Weights of a small GPT-style language model, trained from scratch on English Wikipedia: no biases in attention or MLP, 183M tokens.
MLP neurons of a small language model. Each row is named by its layer, matrix (up: input weights) and neuron, and shows model dimensions 0-127. Each number is 500 + 25 x the weight over its row's rms, rounded and kept within 0 to 999. Numbers have three digits each.
A block is one neuron, or neurons of one layer that tend to fire together. Before each block is what it responds to, as a language model described it from the Wikipedia text at the highest values.

Hyphens and dashes joining word parts in compounds and ranges (one-year, first-person, 367–369), plus backslashes in LaTeX and split IPA characters.
L2.up124:493473533529562447503539511495564528518563494475502465501505499548514506488483552525515520464499508506507514520470494520504495522524529520495549532488522494521505492498532514518558474491521467492482495467552518525477458481512505493478467520531493448497466516496488546525524484469504487510504494477500530490486499540522489469521537521477485491492505473509495518515540517502495506493508
L2.up329:496513499460509503511512516473495528512478535439510497505538544482499535512490522521569541505473492518456478514506494479475553519475498520470517503477552492483494498498477501512509484453483475479500537477511485514499468499494487499501518526519503509504525497478522522516509495489453476493505552455459508530492494489544507483463505504486501512516533516486457523491503507560471509527504
L2.up477:489512526501560531505492506450501493487492506498482518476476535523435531539526488513522491518467488522517486486523484499494503509499497463489550540487527510488461519522511521543504559506477490507507470504547511546502472486513509504509501530442494517442473508500531496434528469467491469454551496473546529534503482472530487488552526462472524514478497488532498483496521482525482535484480
L2.up524:471511496512496496510475500484560460517501476474490514513477553465490516453494485519539479540470496489497475490491488473472480490478471451484521500493507482508515503522543511513504494479505427460496492512502525549491507521475460468490507516532497527464496488510516499460472509474476497533534519493501540505533490516496451484489529502475483472500545502490434474500516539551520534504479
L2.up656:461516488515488530501511502485513523525515490477475508545509508498507482484516519558507512488514485496512496515504487497517487483524489496478490507504514541539525451497546450472495542519460469474478523527503524559498480498524497525444487485478533482468528555562474501513475511446462499512474476464470506490509477498526550516481474479457475463482509532493478525511516501505538527457496
L2.up670:490471498460511514497537510504501494547517513500512528509535491491509461485531506475453513521537503506507513400532462468482516548491511531467522507526498531489506482489535535471472489474472485473461475505499521475493474482521446481520495520486516461509499565492532469510456505483500520511516565498488456507539526509529472469527474491520521450470520512482485521471503511490515505492466
L2.up904:520502476465548462517536527461515506477496502446497468479524469498463473483496483501448501540487486543505487538490504515490507507516482478468541482509532531498450535510531492497527485538504498493525458502475518534451480499498515489526506493486497522501462474501519498464504502453521444501512529533483536491490463455534501512502489490470508527544526503508500455493516480487490529479474
L2.up921:441490509528527516521516514493485522500535497514504456451511491462463474509485472547502534495510510531478489519458533506509509485490486501476466510486520481432523537488537502525488465512535508472518516487546501495519478488522489440508515510525524479553513541463510457476516529538490513527455495528526518464504533516440455513487531494474505513488501494512534481518531513536437472508531

Opening == or === marks of Wikipedia section headings after a blank line, and mid-word pieces that finish a predictable word, such as l in Influence, e in Greece, ia in India.
L5.up736:482495532458525558507477517512504523537517493522510467498473478518526543502514488482499489516492485505486499506485470472493489490502508486496491473514522531499529467500511494492504472527508502487534505491476546502514464506528485508510474525501506496478567454467477513485486546501464509507473502492503507507494508477489465521481515536518527535508497502475479526530500441456497497514488
L5.up994:502535502506509499549455484517498515484505492506490536510498490484485498494537513529491466539491500488511492517492494494510504477488510489529491483511489474426549523487564529482469468478493527535465511431492511475473476475529498492511511495485491523483494503508521477490526490469497494481484531513504519513509494526506511502482496489473485540569495495498515478533547531489489515504482

Fires on the opening == or === of a new section heading after a paragraph break (==History==, ==Gameplay==), more weakly on sentence-final periods and stray mid-word pieces (D-i-ed, w-re-cked).
L4.up419:485507515498491479582488501460521464491505506509519483472526511518452472489495548473532541493543445472493507493503487483501507519523517502465486454529492504481481508497508494472459526477476457518486523517471516500477487454480535488456494476472480493473484537496527483544469480498473482509487498512450540537469468480466458511502513528506499545511525541452500495436463508506522527498470
L4.up460:526466462546454531490466445535515522475533502501503506487497566508478486500517518501493511506491454544509463477520492448497488464478543515491456478454501497482510486500480494522499528488468463485498488496477557441506455532522511532486503425464511505487519524505466507517518477496524527471500489501494531467538532476452472513494516542483521521502485449491505511509547490532490495482475
L4.up467:531518514483503517494529531472515508482525481488491513531503504456522518532489516506550483472483457490518514506546527481484518487515484564506518510481481485474465522522510502516513507477527525489500488496471546492498478453492487505462487537461517521489520522514489481534471445505478495516536531529530504504479481525520420523473489482465502524522457527469492485438507529516515521479461
L4.up895:523550511496502533450530522474479505464501484484530500484481574484464517474509508512560507501482489491511548483460498503482503523500495451518463484527500494502493544516518528487513474527529554488472538549448513481480493479480531481464525507499471506498566523475509485479519452443485526525552527492565543487522473492527489522541531531505472500520483510482549460480532492490529496498501

Opening quotation marks and joining hyphens just before a new word begins, as in said, "Obviously, quarter-finals, Un-American; also the "ver" in over.
L5.up131:442474502514566523493480516516511459502492494500501488490521488448483517482521489499536522499514516505545522534495524508455488480507498492501520500524513514489496479485516541471466473497487520473507501554502498539512486493538489541437510529485514457493514520502482523492452501491507523492470463515481492503475549508539519514518525474486444525492509470517508481486467485479504537506455
L5.up945:521467463518528511479529465515526479516498501469472478475487551556532499472516488472475514514534482479536526478430534505496503501527472545525485493481475510506521495496530538490537479491502521464505496539556523498482488532523514517472495471511516478521518512509496485536504555471531487529532504492494493518538534502524533502519510501508519498528512487469520482523519512511454543546496

Word pieces and joiners inside a word or compound that still needs completing: fragments like ro (Pro, Afro, across), hyphens/slashes (Anglo-Italian, Deaf/Hard), Mc, O', opening quotes, Preceded by.
L4.up173:494471472499504536539521537481492470491458501518504518504503489461507483500501481508527476486543498480554485484456414532494494489522523492498522489470490473525521488483506515506464540515493536478510534507523531556491531487489515488481476468511534504529505549502514519492492461498517524505502488476489500563469498448528474500491518529466454494514513460500491529541514534493494522503514
L4.up244:469476486494478572520485509536535507520557470499488513537472530481506493496466503493512524546487469477520534472476485497508497518514483499498485516490477491534565505493573504504512482493488460528475501528483495527503531507519501527513551486495509450482482513499482477518501491506476497483505507497482501474466511535480459481452464506509499495513526467474531513473513487523500483520482
L4.up391:489486497522517517515474539513536513506525493471528495548474533482512507533513486516537498549487499489519470467477527461465520479463509508539536517486489506478510513549511586501507481489462506536478462528543509536488452513502471513476533430493509541504510491491454503477482503479511490524511518448469481525498477460508503477506483476505510533508481470531481486471539526514478497462515
L4.up771:434550514514496526535538524481482473493521522533518479507483504514479500471498483493519467474507526516486517508489501520444493469519495506507524519500501515556516517504528524532518529486494484505496471496516473465554479540508497509513499518482522469455527462523488465523536498497556523517472479531526528540524506471494540528544483473529468495506504509521487472522481506467513480474507

Opening == of a Wikipedia section heading after a blank line (==Reception==, ==Early life), plus table pipes, list dashes, and the b in neighbour/gearbox.
L2.up76:499493503517505493493483521495512543537507477481481509464492496469484481513505479509478489519515482455507548471473460516445513473455489499453546500515485463497461525475467487450487498518502479468490490511511535522537522457540529502454516470479552480445512557479497502491513523548533512494510521493520541518526525490488505523450505484459505502524539542449507469513481520451496524505482
L2.up300:498481480522487522518483466477546478490472485500494546470466522501497518485528467558508504467477460475511521482502452489506517500501475496525464506544508505486449495501498489512495493425513542563519490490490491487515517486430497485450531488454508478478534517536516472507543471533492506514509509464523549529499564463468492473494542509507497492495508476510465475520516491489508496494508
L2.up334:519494532548519458476519486491528512537496515489515488542474480487458452506479482486487477550513488471489566486462510527478514477482472489506490528523496502519499508474495520482495473496529476495483517486476502520508468491497504503448531477468506497488501486513482472518504536516471559488515522523489497445508450479520514535439493495475474495464551492472490464450489466491482512523491
L2.up600:506510472514512541510484490515533521527500501497543525500483479462514484484542501496446535551516485512506493500446520501495530480544490454472504495529503559505489513476452497494499485490493471484519491521471508464467483498480511495506528489459498468469490519512466535480535512499504507509535517527509495495475503454486470508511489500535469529494524544489503459557526502478486513492485
L2.up612:458497527531525474497494522502508469472500491466533496523501491487507517472510511528458518537531537475550484555513488535516526523502522487487489491511503480553518525487481542492479478493510466513533513517504536505470491474491536482459500513496523486512503514531495493498493515485539484477531529446490495493475524469490485493481524482491497535516541532429488511484494492468546443500478
L2.up750:516481502475508490494460442503484561532468475503501478512554495470483518463454566486505469546546460584531541521464528534495517511490473506499533550482528493477472548504479465524478487528485454522532492487501487488517477480492488498468475489451541459458501516497501514509515529503504513486459494511478481482489501520506515500478519510510491515470508492479457538467509463517484457537526
L2.up971:525508521481464472534485489520480532465506542474489461476476536463515479528511535515522459464507495476480492499530489465507499541486525515510459519481483485522526490482473484476490513519498499474513514473518513502490458527474480508506514491477492461477478491489515517487512474502468551478536482512533517528507518515471475563525485490504440510469536528446522448491468529516505478458491
L2.up1014:483570498502496495487517579509502513488494497488554520502509490496520483486527491497510522505531519533502478456491514470512502512472529455486478503501472482494510540517468496465511441452447504493538467504471539507549471484470515461525517531446524460490508502504468514493539537484502487479484479476532474491506491476500495499518493516511485533517484543472509493527496503498500515541471